{
  "n_layer": 9,
  "d_model": 256,
  "vocab_size": 8192,
  "norm_place": "pre",
  "qk_norm": false,
  "attn_scale": 0.125,
  "init": "trunc",
  "init_std_up": 0.0289,
  "lr": 0.0101,
  "lr_mult_o": 4.0,
  "lr_mult_down": 3.0,
  "lr_head": 0.00567,
  "warmup_steps": 200,
  "steps": 8338,
  "dataset": "wikipedia_en"
}
MLP neurons of a small language model. Each row is named by its layer, matrix (gate and up: input weights; down: output weights) and neuron, and shows model dimensions 80-207. Each number is 500 + 25 x the weight over its row's rms, rounded and kept within 0 to 999. Numbers have three digits each. A neuron's up and down rows have the sign that makes its largest values positive.
Before each neuron's rows, "fires before" lists the tokens most often just after its 100 highest values on Wikipedia text that the model never trained on; "fires on" lists the tokens most often at its 100 highest values on Wikipedia text that the model never trained on. A number after a token or word is its count.

fires before: "| " 64, "- " 6, "==" 6
fires on: "\n" 71, "\n\n" 29
L3.gate61:440480459516519501467487484489533514444509500455512520526483483452517471506510502493489531492518499523484513505504466481507492472502466486494514507436522455544498467515477467458475540472469521504482507465493508475488494499511506502552502542496455492497498466541522492492487450512504486518495464505490527516487456511529497499470457499524489520495482501425507502472487478482490515513487
L3.up61:460517486527529485484505473468446524512510522490518547497495499492477498406509526475503494496507542509475448470514497468503525526480521485524509505464502514481468487512459458483502507479473478482486531494503509469491494505497499509525496519467506498502506516513507466452489455520506514476476519486460562512483543467506447469544531514470489516517477507468477479478483506466497524498488
L3.down61:492353476519516575435514486546478467454517506476513493508490511498520480525523479505518511514475486523486491492468499501512498453506524522548497529484506501542491518470509462460508503515482514503485519525507514523441500520507551490548521522506499474486477501529501463506485461500504495523541520494520532499509467484513452505491461490535509510528523470488497506481490530487519507532493

fires before: "| " 52, "|" 8, "m" 5
fires on: "0 " 24, "1 " 15, "3 " 12, "8 " 9, "4 " 7
L2.gate883:511481547551511490501494495491510516466540471495476543504473522491502481515536571525488514492506506514517497513490502484513515475502526503523456492442518549476515515457469498448511541524512495518523480498508514497521436495510529498495464507484478466485545491497546504486464454488473454521483501498508460525541531483527473522517518503505516511500488499556511518549564490474501461481490
L2.up883:457474551494525504471482508499530503534497567450496485502521482468530497506515555533470483526520471500490468535502453543516514505460505531455477490486472501519521480489508507499499499542496538502472489433511466512474502478499467509506459514490488559524482494482481515485458518512480506522473522499470500500502543501548494526479467511497533495466570516490502506497527503526504533497500
L2.down883:497454482488494491500496506505489513479522490474490540485496489511561489519499552486489515507524499528469498494536586497465503488499546541482452514491543515489539494521490519497500499488495497482516468443535504508500510453524455460458507508485501524492535479518452536481509539510509494528490499513492494516477530503467432544513484490504521524476483481481493531495538490509502532528531

fires before: "| " 62, "- " 16
fires on: "\n" 81, "\n\n" 18
L2.gate18:525563506509534476464442433488504535509495507526496507479501523452491527529526491506466498486513421514501470525504455515487499528470450478518504498469501490497506537518480506497504492459504495500522508490525479467486511522487493500568508477513531486490471485486520474503465508498515507529465512495494521497537489511510451469493482436496480477479447547502533487520508542477515517502493
L2.up18:496653477509542518438494468509515511497546494515500537537495495447507527504521514526459511478487459488522479489494485497508527513479477463545542490471494523497498518521433493485494502527480486483495508487512481510493512501509515517515509513538525480485475479517485463507482502501527511527487533504488552506506482494507444509500445465480491497515470510439518537515504527476521494540508
L2.down18:494300457495529545459519503515516541489532500514473514521470477485504526484514516498461485508502443480526464490512486492529521527470477502523526496475491489489499464477479488477484516523429503505477515512515480509471491503500524512508508538545508499532451500527498490475498502507495491506503529483497524526521488530498445521473458483490462512515477495468492515498512517495521500545526

fires before: "The " 22, "==" 10, "| " 9, "== " 9, "=== " 6, "In " 4
fires on: "\n\n" 97
L2.gate347:484460524466517488460550491506468512473480474503496524472522529477508496478545485490520525494504459489514461474473470477480493483510514501507472559515495505513484535516518467507451495482444518490461515489466512552538503499453436479482495496500490466440456537493494534488518498516529479516479470522457489525468498540468505529465507520509480502473516505497509540510473495465514515497458
L2.up347:513534445497520513505493510546493507512493545497497508479490513490506527496483484508521472502494529503467492518478473480514495466481505503473478491536510478440508496503481459521499498506469472514460491508478487509527489490501491519455520476463513509474518481506478501483499516513498533488440497511435464438524536527489525487526523483509437502518480491462537481544461498479493506483496
L2.down347:453429504502479482520486479469505510430496484488527507480510532482542498502462481477509522486507427524528516442516458515520512470529502497528471530502461496522472527526506500498500521507460506495525557448528511520488497526520509502541504501524473482496501527493504546523516470505544488536508453496496501544493460489512526518466480511494520517459548503481480537556509509485509524475472

fires before: ". " 23, ", " 19, "'" 6, "-" 5, "land " 4, "\n" 4
fires on: "No" 24, "ight" 12, "right" 6, "Row" 6, "team" 6, "tournament" 4
L2.gate452:473492509527498522521450488510522508508515507476466472517499487491481501542481473487470460509492488462458498490514488521531523530450525496501456493515509509509494498514514466464495495508468508491512521472507534511482515509528495480504494526451503434531496482503503535458520451514486524473562539510507488533483500476523496474519520497514504529442468484481479498511504464490511497530520
L2.up452:479520526505508526455471459463477541518479494509494497468491495502458496482513501481467458490526469498502546504493503502496474468549512490505474475477501535531493499511510506491508480538534500444492457485550534473463489513509514511451481504513514495536490508487502504504511480480498510524534470555483475501507499481485547474484488516493525517493480483465521479460491499544489505535504
L2.down452:476477522521488515517503441509483486525512498505532511538502430460505513506485459472526530520520494474506537554464544488471524538470501503526458520506502513497507462499521475442558530507459461487490488489504501446466457518527494520481488488479506516549544502482475501465553444544507495505495492501498536510501495478519518489533483530535503474475507530478539519521529548491529535521496

fires before: "| " 50, "cm " 5
fires on: "5 " 11, "9 " 10, "3 " 9, "8 " 9, "7 " 9, "6 " 8
L2.gate78:523445467503450466513504502469512508452489454451499504510481497474548503493537486494526488483495473530552523525466523483506472473461514531501526530533530507520486483448522515467527504523464503514513511423504492555519498483475496529520488505501443494507492512515512524507489475488504479530519566484505484480467465495521506453509503506495509505501530523511495494487518521521478489522497
L2.up78:510449498499498490525478514462486516513465447472499466482498535501509452469521527541463492459477491522508524528472527459527508527492538450492504534516489496529485505480493522516555511508491501540521456472491506477539506520482529480543528484495498504481526503493501516463552451481496503498481466525511487494545493557514494537515525560483501528492520517495479502494504529495493483479488
L2.down78:477477499519499481490497517501482533533527482445493488513518523437518508523522516494481465484510496499483500495469548480501504497542517550483507504445511484487517512560519499486474462524481510530475479498514501516508493484507480486499475481455463504499514515487494523496488540549547458503513501506526526484534495476499531501498515416460508486501475502489500555528567490498507532543478

fires before: "| " 61, "-" 7, "|" 5, "th " 5, "70" 4
fires on: "4 " 14, "10 " 12, "8 " 10, "5 " 10, "six" 7, "3 " 7
L2.gate867:464552525547519514521530510479495474528490526517521518523489479531498495469487481535485484477494533513512520490486521464458449506511454492514514522501503482519475471511588526471519495486521517508523494518568483515520513464466504461561493531479471452504489495469496469529468488464498493528520506533512537518508495447490506531547495499510492488525507549487503545483505496487494447533502
L2.up867:500578503568507510534505508464500496492501512555509502511484485531498476482534479498511523480495519480560543512513519460486506527501440510512544516483485521488494448498578516529498519469529540546538491483534474518478489478496511462509529511469484490495515524447499458527467484439519537532511527511499498525475461469496476529530521490515503530503507534484485525473497465486493482488507
L2.down867:492401484502520485500479477453515490528496558515536482512510511500528486494500499501538460506500498496558517498504533460506500493485462538529463500514494457481468501517532540478500474534522538541513498489518515505542503491521540481480509487488462486483538493500455500494492506509534520516497490531505504516504484492511492513471537473483451520465512547501484547496505532482503504545512

fires before: "| " 67, "|" 25, "(" 5
fires on: "2 " 26, "1 " 13, "5 " 10, "4 " 9
L2.gate922:499526543529494519552480520494476516491514503519495501492508490487498469472500502522494486510521444499523478481539495491519452462526501489521485479526471469494492514482512521454483548502516513480526508529464520487496477475485486490513492518488502535509552516487536483536544480460511490496483466536504497495492505458489538477548473554471480565486475526503489492494465504475487452497500
L2.up922:510517511475524491502517494482499457483468540520475527472526516475513488459525457492529549501494497526497465462499522481502487539511511515537504491532526482483498502484557549453491494525496475439498526503474482525493505558506491480486524541474500483511511506469539506584457513531543511521427531520513491469532475482517516500509481498488479512525473515517482522441430502539494526494476
L2.down922:499484497553498513510513519499530518536517498500483482499494508498519488510495514557535499493568495505515489472514489525535467523479493550497509452503515446496484529494518528503518509472516471517551518505489510460470451477511506520479492514476514501531513518485490479541477517500492486482477511511484497542448483532530552457520462515548443516453483484476500478494495463510533466546469

fires before: "\n" 56, "\n\n" 16
fires on: "==" 79, "b" 5, "====" 4
L2.gate79:524550498526512518538537517466523505478491514479490465479507528513493490550507496466504497505478496524453471502521468478529549509523496524519555500471452510532493514471474487510538495472500473538476475551477463456480459473501496485492507504521492501494487504510556501495459497471508507512515491462469515536504481514491471519459509525496515525501475513496527533508495468450461480485505
L2.up79:473529512492507533478533501512530526519523503469487494501456536518471462490494526449489493512509489516494497493470479529502494487495486477503453470488555535502487518514513485492484467522510490537480474518526497491507502509545505522487564501518508461535504519485500440492532493522494489480500499461528498520479515439478485458538496504496489445483532505512492549488481497501509482501537
L2.down79:514509485524530508528493513495490506488500526452433511476518521506503453509506488501533512518524516481512488470448475498493506488522492516503436450468479469519486486519520522504496494491510522535491502531463463461481473532503494532470500492547509455508450492473511495497488514518551452489499495466498490553514516496490481505454518570511471524478464480492518542495550466506489492494481

fires before: "| " 72, "|" 11, "," 4
fires on: "5 " 23, "4 " 17, "3 " 15, "6 " 10, "7 " 10, "8 " 7
L2.gate862:494543511534483499507500524479478507528522511513527461501464538488463503493497509526513537493506495555515517538496517484495522492487489544518546513493530492490469503505471520485494570513507509573492513511466467501557463478478487476494515525485491478506492515480522506512488487528476491510471554506471516529537461471514476499457518510533464514517527494506470493511463495503449487493487
L2.up862:490506509487510490457488475490486446503492503477515497501538428458492493533530504530521504503531495483530505483464478490504487512475503492491461482492481503473474471506505511476539455525509493494506509513527495557504499519455494493518520499481489468498506464505499514466511471431482500513523496519464493534495449531513494489510546493520503557489505509478510518564502501475540555495534
L2.down862:501470489485478491501452548484504472533527516508507504464485543502485521526501516510479514487485481483501510487500535511467478487508528503495493512509491526544503535554557545495536496510493516532523525498559510531518500432495478487456508465469453491511498491508505489459481507482541459540504497591482477519487520487506502507493514513473536547484506479503492484537503515523472478509508

fires before: "| " 64, "- " 7, "==" 4
fires on: "\n" 72, "\n\n" 27
L3.gate351:498452495491506470472500486486474546486500509531476479500492514484513517512507462537527478498471461491463474511492479496480496491510457496568514519455527511539491499505496463491528550453455464471468497480471435533514479538496539453580538543545499510465506508502546467499493522490521504494506525496470475499499532517529470500502520435480472508489483495490471488502509504528529516514485
L3.up351:526545528482546493499488489511517528476540459541462554501491516498496475517549486528484523480483469469486445497518481487463506481497488480504516476474512501497427476481490486467507519511456495481538485478472459513512487507520499499511508486557537527498503503477506482528459483473510506517514520489498498504510517508518439503509502466498481556527448481456503519485492502515513552495524
L3.down351:506261486507511520477488510487509557509505543507502498488465486466470515499507480493470492517531498511521469492493507479533496543485517501556543505466453499511499497504513510497500504479474481489500507515510470501491526504502515473511489504529547486501468507551517496501491507493495505508490541495491515506481493519483460489482486486497494509524477499481510460503547476484523496498512

fires before: "==" 19, "== " 10, "The " 8, "In " 7, "=== " 7
fires on: "\n\n" 100
L3.gate4:526460470536501482521457448504523512468519507513534467500488500438515529518487469528479503472451491489466475550482451520489516545496482467497503500484496518520504483503481495483483481522451505532479499466530505509479515496465497504545542475519478512500529488504483505539469532508509489499452539517493555527496485483501470517499517547508433501495485524490478516492542471501553548530483
L3.up4:512503492510477493503479509506499517469514498508498557516447533472481495492466554483477487542538461506469454524514486430532503487496457478522500496506472507517517472520523506507488498493456467499524495469507491522499511470504500549559503504525538503516519528457497510487489489489545488507474496509513516536488488474493460534513478530494468489507472462472503483529497514510463516553506
L3.down4:523431482501503537507485473480469496502529509485507525485520482537511518446506474497504531527505487513514504489485506492517518546525454463511485497478480471501510461502472500508544476505455458494465555503474546485527501495475518505516528470508470462493479491521503533481468524476504495525499528514512515525510464467527509491499498498527426535546478506505520517523479508489494544523509

fires before: " " 21, "– " 11, "." 9, "- " 6, "1 " 6, "0" 4
fires on: "| " 91, "; " 6
L3.gate437:482523481458486468522475493483512494523528472469484546534469445531472430554487499504550516501508482525464522474504499493547476500490520525475543514480501485475549531469552520485480512488445498476479517509506524464512460451474520530501513499503519524482505513499525500530521480475477498526491518574457476531488479507522502527487464514480503513493510466494507482497453504523527497460442
L3.up437:554513536483491506502488472517477523473499526457498557527458485516463462528509498503503517503516472483495490496454489461486522516499506518521532508493480440511480532518439481542486542485512488505520522491479540448446517502538562526505488485478495476501481457562464493515475515480472503548485500526470461475529530544510510450519472503503498495516531464502505511509509514487451476442479
L3.down437:523477501480462518506484490522503530529522495531513504509503465499535449501503491521518490507521502505474507472550526473535492503475486489492479527467501536437541483494475556470514490466514536507479494486517539516499508529497502524502443514497490500494488491521479510486486516472534452525508488532507509500461448445459495513508529525531496478494531542500522556478500500481507496482540

fires before: ", " 15, ". " 10, "\n" 10, "." 6, "\n\n" 5, ": " 4
fires on: "er" 26, "or" 11, "er " 6, "der " 6, "man" 4
L3.gate427:487456515473500452507484479476475498552477508538459463498457541524456491520535472490488489531528507503491531432505463519501497478479521518493503421471503511504502499544533495474501495568478458521527502553497497483494527544472524503517503470473532540512499546435499494478517508467521489494493508507534547511514536476497505472534496526500477519532528484496458496493508504484518506499435
L3.up427:496548528536482494499481495465502482491516528511474470475504501532497525465507521525512487499493522494478490501491528486517505476471523498535466504499456498477511525493513506482494505507509492478477524527497471470481499490528495500426483489461489514500507435509492515525510483526517486494478455465499540536471492475498516510515471519517468544507464507495458474542501521494484517470495
L3.down427:502515493540526508493486500517468527536497495543517517502500482459489482475506468495479511456522506483512537505468524519504492520511540510494474481526518478510439487529494479485514499483498502503538511522476483485490471482526511524541494478482552489541535500488463523454494470525547526495503518485537522513477498516555511524502534548529478460471479505498502523468497478561484469516468

fires before: "| " 41, "- " 26
fires on: "\n" 76, "\n\n" 12, "| " 6
L2.gate440:522599483533496495475474471523495524508506469498524511507515494491471508473501515507472519510504444504493492525492489533480500518492457463474512488477490505485506498502491456484493483517487483518491514433486476472515528477498479516566522524551535493473479509497504482534472512527529498512474530479509499484531500479499449516514468474434451512514487510563529491527487564498551499499512
L2.up440:527645496495503510494498496546486536528495470510522524521483499486501532477530519514481511494498424476517472519505499516516506535491484454513536495489476500487490454496458462498504499553462510480475507456474480477481503474526531520525538517537545474475523526518484482520466516499537469525501514473534499508528504491542462502521462495486477508485488503512525510508486541504550489516501
L2.down440:495419498477492516491516494512503550519493539526531532510460513513518555516539480528471510515480433487535509500501485498513459513498501504548541476458509506460533480506511460495467523523499461482473499501490506529478507492522497519530530555566546497434422490518520454537487536537560504518509534479498505470550490500508478496490459543507510513500497506489525511524514522531533523487519

fires before: ", " 25, ". " 21, "." 12, "; " 6, "-" 6, "==" 5
fires on: "ing" 41, "e" 28, "ed" 23
L3.gate611:473477494516507524563510522523508486491580451507506512459515484498452464485528529518517471470482492479455521492494491505505525492514486501488539514523494490518530483506534476552481504517501503495483497503534531511503509487507542535520462468481499497488486489522503543552453470519462490506504472510515472516501519494505518469513513469527506507499494470517486549553520515482522547470511
L3.up611:495477521481510486470497523536469522510512500464531555503512474511449495471521489530494450525521471492513497524497499485463522496494476514473533514488515532530491430533518491474549521511504476494513492475547502529497478536510496496486493493503459492546485524509544496521527509501473568507451483532516524468525517491474537483485480489473526457493501456495498513512484483506506502489485
L3.down611:526466484495488488502537509502479500518448521535483522498516492515528518470490513471517499538489534533494596476478467519497498509456534483537494510498504477463538505510500565498493507468467505482470488513483524511526529515536464494488481467525503524478518488485553522515504490519493465531496523512527489472506466509474465496510505516514505524484509501487513486460542510438554526496545

fires before: "\n\n" 62, "N " 10, "\n" 9
fires on: "." 86, "°" 11
L2.gate873:477523501490477543466513508533513520522494488476464504524485492492550562545489499476470518507479519561516522477493506486477475502516480500496521533501501516512511505463510528540496466487488522515455495492500468496489500499510496491497514483486459515497494503553487528492448511492433500483517497504550506483503495520499539500523502482498536500496538470551496474508505538491461493555492
L2.up873:533520476449484517470526525509504494498497548471531507482517443527507535576487491520448468482495488541530506484544484517460489510473468537485515476514479464522521517492512504534516496489518478512434472510513488518478527488456481500531507549533482532510509486518498492536491463483472440516526467482458503473491523507496493488540501481484501503490482474534505483518556531486464521520524
L2.down873:528505495514501530496533459536494517530555536522491470512466419519497485504507486468527462494505507535485500497437510467462431512509539498527492525518526494490485509512472486468490511483492511511532531472511472499492475539502536541507511473508486564536496503479461500493449477479507487490508493507467519495516535497469506487505455594500468490497517479441507503504483517501517494535534

fires before: "\n" 55, "\n\n" 17, "s " 8
fires on: "==" 52, "===" 11, "'" 8, "." 5
L3.gate1019:477519496494520492530537484499505503492516492496516500548510524490479518520471444512515523516541499519453493518536522503504493470528540474519557485467517518464465492458485538479477503526494470516481537485500543451487481541514532533513437503506493523454471497476486499498510516534553535494464486497482492487502488500534471502485504542501502468495493495491507540486470529444508494505521
L3.up1019:488450492460494505472505502499467519501511470491479517492537507528520540534473533496451520503506515513489540491497512484513490506514490489507499503487506519541464500500493498486509483499550523536501509514508499509559514473501483471548493537504462480497489475462483502525481457539482488480566510492494499488495478571490449487480485536508480503491502540499507474534534495504461499503489
L3.down1019:530513529529463515543471489497507520471481481519477541526516521484564483526483552505546473502474527458536526472437531527473496505492513524526519502511500544523540503549491481514532492496552532512466493495462491479519450524501500489476525509473482487494489479530475545505544531459443466489526558472481486521499498511477492473479460493488484535533529498523445470523493530499462508511477

fires before: "\n\n" 66, "e" 4
fires on: "." 100
L3.gate196:502537461493496550499505461499485500482502511515525518506458517518490534508497479530515473532503461504524473439492477510520507502527482484525504531519488483525489480439541520491487480471468529485511490556493471513495489522489476480532499476488501469505552481518528551540538467486474467475492486536467517454513485482488531510524488531431490460494504456514526535464493507493491486528532
L3.up196:496558482458510512497503500491502514515482470475444504555491537474508547532499514535551464501554488526518477533486518521508501488490508478497575509496478511520509508472507488482511475443481455481533485483493476494515499502499524486524507501501458487510507463519543510507496544492508446502531494504508494480522480510476517490537443464494538451489520471504510469517479499494531500481523
L3.down196:466544459500460497484525513474494474528501528521522509510484482434513509464491470510505487510516505540475497507480489493512486543526510462520523522516522518445483490521469507505490464518479537477499469508525424508482482528518503440503463560482498506506543473506500498460495502449517480519449465502488480509450473523466518502477513548526484523514505474493499483494506495531486480487519

fires before: "| " 64, "- " 28
fires on: "\n" 96
L3.gate547:494533498471492475504511500504484571471512532537509508528519484483513499500524459532486492487504450511520460506512457499535531524489495488554491538491479476495504514523502499478492500477491514501501513521514484468496490489482525472523523507531522526500460519539506465477528486498504518511499506478483517531526514534474483485489439482501466495530462447459482528512513504537534519540473
L3.up547:521544536492503472508497471510508516533544499542496519492506491458497496517533478536479464494496504514500487515489481509538497503511455479507491492470529503510459507515496504530498490493507498486489540531531538471488484533477524518540523498524510469468479538570495470464536500483504498539490510487507522491518516527474486462487469486519498485541449492473535547501492517537512545525462
L3.down547:460268508507517518455483520473498540470502470516494504535485479520520522502520506494458516499501461482517492478486447489526515502485477470526492502495531496488490494509464458447484512516443527505472501510499484523513493515465526473474505505500498520485443496502469486504510524529491495504490514480501499488490486535519477506488505459474481504516477487484487501494484527510508505522536

fires before: "| " 85, "|" 7
fires on: "0 " 34, "1 " 26, "3 " 8, "2 " 7, "5 " 6
L2.gate880:499482506494497486484540491463517518511520501528488491478533469450474474526506498487486468480538521549507484496463539480503497456514455460524514525468500491492493490485489527500504536468525491516532496531497495472500519505503514486480508503514488467486489548525500515521506460454507477457536520506502509525473481471483513498454515472490450545524496522493498521497489456499498476497526
L2.up880:515532512538508508481508513516509463511496506489495490477489551531527474470516502465498514561475469529509502488518502485521552509484521505534467460518475507438487495473467492498486466519492480483501480485501542492478499500542458508525535494463457505535520493538497500559516517554525516506482528544546482511525445486490499524552517535493593502471524486499473474482491538513499489505529
L2.down880:497523515506527502501528470487512502505446495441474455509463503479470497450536499515484448476493511491528504454487540480512527512513446499495495521471500478497492484495464488500489542495479519500533463509522499450496494533540540507542491519531509491484503502502486535525482485472478480491537508506534491504465438505535477522517527500483468500465488459482484453510484471475497487500536

fires before: "\n" 28, ". " 15, ", " 13, "." 8, "'" 6, "; " 5
fires on: ")" 14, "family" 11, "company" 10, "team" 8, "Germany" 6, "Poland" 5
L2.gate577:486442513484497498465475516525509537519494486519482541465535443485469462523512493458513465499523487496477511460505489485474512502518490520511486477498475499452506498562457505466492518510520479494530514495494529485489494520494467509559474485490543491482449464486499515508520522487509457506505482480491503446539520459496492453496473468483528510472468507491527482460476511520497520495476
L2.up577:489497492481480497498473496503497516451485529501506483497522470484485509508486467467465501506525490485481492463512520488482560495520490533516488460495445515494447509492469475458497528488508486525486499517528466475474458544499479482563519492521547486520476468459547474490493560475546484488504497470522507479540480464535523464496504503527489552485483497462519496454506513505500470485508
L2.down577:460489509503488537494498511451512494520519519500491492499512536497512482499509516478478457509501516521508519528518493535487498524469501543534499506521440518488505495502477503471529540516442479450455538469515459482480475518470469498532498468556509571530531486516514493488497482510452475519551524482486512483504464469488482532503486517500508475501543525509473534471518495511523487503510

fires before: "\n\n" 77, "\n" 10
fires on: "." 69, "\"." 16, ")." 9, ".\"" 6
L2.gate493:487484536450511532494527521518526523553505471494512532491517507495538535499475483504498500529518484522504495446509477474507545453442526523492549541507464459505497512519502481511529510509514567474472493526492465531495508509489491530524454501484468492505476494541514514491497519463493493478482497504515449495492491526527479461506528497522515501458542443529523492508482515462518495514528
L2.up493:502530511453522527488517516530485473475470485470535500543536455499523547526505547556497495524511483500452525512477486519493540505522519511485497502463466470543478532439511517483541473487477499502453527517487463487498501506510462509529513490520461526502502453499559468500520514482485482539515527490531470497450496489503517485517478516487498491476493503504470487466517529544498463497512
L2.down493:486489484473504519511516493499519473505487515507527534561529445466493492445491529515522478488512507477468496545509480513469483548501522486510480514534506469506510561486503505481516476473479468510471534564495477508499442535497496531526509477529490516513502496495528474471482498511515490517504478528533525519483473512503518474538497507501489478499532499496492497451489516515485492535530

fires before: "| " 61, "- " 29
fires on: "\n" 99
L3.gate84:495516530462512484481490481531500528520537495489536524479459500507465483486556489492482517519491456467512485484505489487473514466493479514559517441449500503465454468551484514525457522494499474503478530484533443463496502504510536512550468523514533517506475484498491459498512550523509485508512514512495466489520497453467447504479497522474496488496453497466528491517563518557521494553503
L3.up84:499544512501508497457505471522495540489551481517520541515518499484511470479536487522539504489537451496517519454537456476499498513468497470499472489484531491513502463503507478515468502513519484513508446510485445476472487492555532505512515520483537510488500476521503478480495506508495522506510507504527475503515480453455465498509460501471514482502462491487483511524523559565509452544479
L3.down84:506362513475465475524510477480484522509515528510504500501481521498477508486505465533503456549502476517502524495519498556486486509508482497532542486482484533481494492479505464494454520523482507459460477482510481484483534501525515497507463491505507508500466519516519466515533517459506507507474509494537502492498502465486432493478465527526517550495506473501517544521482518516484480490501

fires before: "==" 19, "The " 16, "== " 12, "He " 8, "In " 6, "She " 4
fires on: "\n\n" 53, ". " 41, "\". " 5
L2.gate53:496529502498517521458524498537524503478479514493486491490481492490486524492507472494536512490472472538443490462476484456502493475465454514532535507503467487485510498524500468496515467468495493501473508546501493532487509517495440509522500501516486417486503528489471444447507479522495466543468500488445475470509496542502522486485539459484429478486498487512471499497514475501487488522508
L2.up53:520564540490498520515494484508465513471504536506481484480526476493538515533484482549509472487495542521470473495476490512504489503510513536498513525503513463535471509482503533472533469456493496490493503478492507495505480526508506528509481526508483476468475468529468489516485510462537523541450478489478506505524471478507534482528491494474498504533491496551514512529486521515531489537505
L2.down53:492331461490517519497523523502470499477538524499501490531464508491469492506488469523507520494530499475486481481490511485508494536496479548544481512510514491487496494484473525477525512456435497477487521500485496472497474535515548538517508488523499482444472475486479491471480514520513466521513510482490508476545461491522471475525484545479512507532474493475523516522490537506469485494539

fires before: ", " 21, ". " 11, "in " 8, "-" 4, "\" " 4, "'" 4
fires on: "e" 59, "o" 5, "vo" 5
L3.gate683:507542498513469503503491498492502496477521506474498476472526459500498538463520512476492496528498508514486507501491434492536486561488481524537542484464505535492498460511510495515465485530491445488540497515473510500474534481556510538491495476516481542505519532524517540514457538487530531485515513497525495502513486491495522473504483488499502473523491479537507454442519537518510507488536
L3.up683:514493458496541502447477498520509552491482536506504508497475495504521468487472476508504485522512469520464523511455528503462531486515490488556487497523467517449515467520532507548477479458531477476506515525516487461498477492510550505474499501483506490498531485485465527506451470469480471525486483529530537468465502498472482493522487489544531475505494473510478491471481493489488474498471
L3.down683:487438509510529480467518557471499508481484503532505511490498483517506506466492475526513511524512501538503567461488518448473520504512526478550512458528533546505484493518513513475497454495490496484463509584501476456517503489475497475509517517473503523512469483494471519522494504511496502527491526489485505495524501489475523470498497493522479497544524543507451486504493520470534511464473

fires before: "| " 66, "|" 13
fires on: "4 " 15, "1 " 14, "3 " 12, "2 " 10, "7 " 8
L2.gate168:456503508515500526481480524486486458519517531454518488500467570532506500503526512512487548506499501532492543492513516475492497545510524545526534493495538498519496506501528550498444519518512489523490494512490550500511496505503497519526496505490482501471473513499480495510536449489471464502500484530477479498492455504505502503448514488510527495476498474485510532528484465496443429488518
L2.up168:508464469493480477525499501470522465489496466473511519545518495507508467533497535531490529506523523528479509455498483473520471502492491540503526490535478484522496497478495503504515498526507524490459495447451508511519572537478472476480489509543501473526542522529538474506479467468492470479510487491526509486489490526502480521467534495544495476487542445477514498528523483471453478515506
L2.down168:516451501518458511483491488510510500485519486507523482500466518521546515518563571478470521461460526514472496510484526475516499509509524514468489508502527547492489515479540502501516461478497498525487487506474531520559496511503467461502498524480482490481506470475548506503505523508505485515497543506493513495513508504475467538464507516500459457478564457507488524530563514509533518480492

fires before: "==" 14, "=== " 11, "== " 11, "===" 10, "= " 7, "| " 6
fires on: "\n\n" 78, "id" 9, "Ger" 5
L3.gate682:476514503503451531500480482478454520525545476511519507476470543439502507485509515503549531488533524467533482495474517459522474483476484548471503502472487514497474478554471512517497484500478499528484500470498521522475520498527518529492481480495480444496496492527521507525508517501506507511470550519489474527529512497525525496476472548460482517506499540491526473493444519500513475535474
L3.up682:492482457503486498546447472467460498506525490538493452563480511485477521529499511499480529514500501495465475464490477511464440508514492502483533481461505525520533499533478506512523476458499470515495533489465522514518456517473540548540509523524502503509486514506506492480485500495494495522494488518498471512482546502481501486488472501484514470468479471511512454484488508503518477508486
L3.down682:524506530474503559538489481493483522543442480481488583513497445465506495506465519486501505544503517485524487496477512494498524475479494483499513506500501507485522462505490490498514485491491508514525483494503536525511463522472531540496500520498493514473499491507492510498509519509516512503485537466477426500536491534547495482454457533466441510498504538513497555474517506496532485543496

fires before: "\n\n" 39, "==" 8, ". " 7, ", " 6
fires on: "." 43, "tw" 4, "ograph" 4
L3.gate32:524475500469506492453484513527541510481467495530465502545516467502492532485503481514519465502492537518521522512462516501492557504448527483512478466499479492531475540505491560519521479531507480490454493496548487514476496483447485501474505501512510499489539517485504498481473493517473525510479502510524507505543436438525505522456509480495489502478509512541493555506464547495485545516521
L3.up32:483512466436505490473497485502508508520497525498548510524507494478511525496470505544491495518525490534508523474481505477497533483528462440537491499481489441449523484497511535494520490450513510541492483458478488506496502517491528492530481477521440500541523472491524497517490508493482488522503521505498492447502480530523471495522469508496521500475503513468519539481493509520511502503498
L3.down32:500472538521473499539444499509508470510536509466487481512467484470509471536490525512525497466472517515456486471475460511513515523505510537479532519530500501490471490495521539512487478504530487501492491486513510481528479475481529528478503529517513496470474467523494493479501468515471505504452528472439472466457510483495562507483492494489548506537487469504475513495514475466503480501489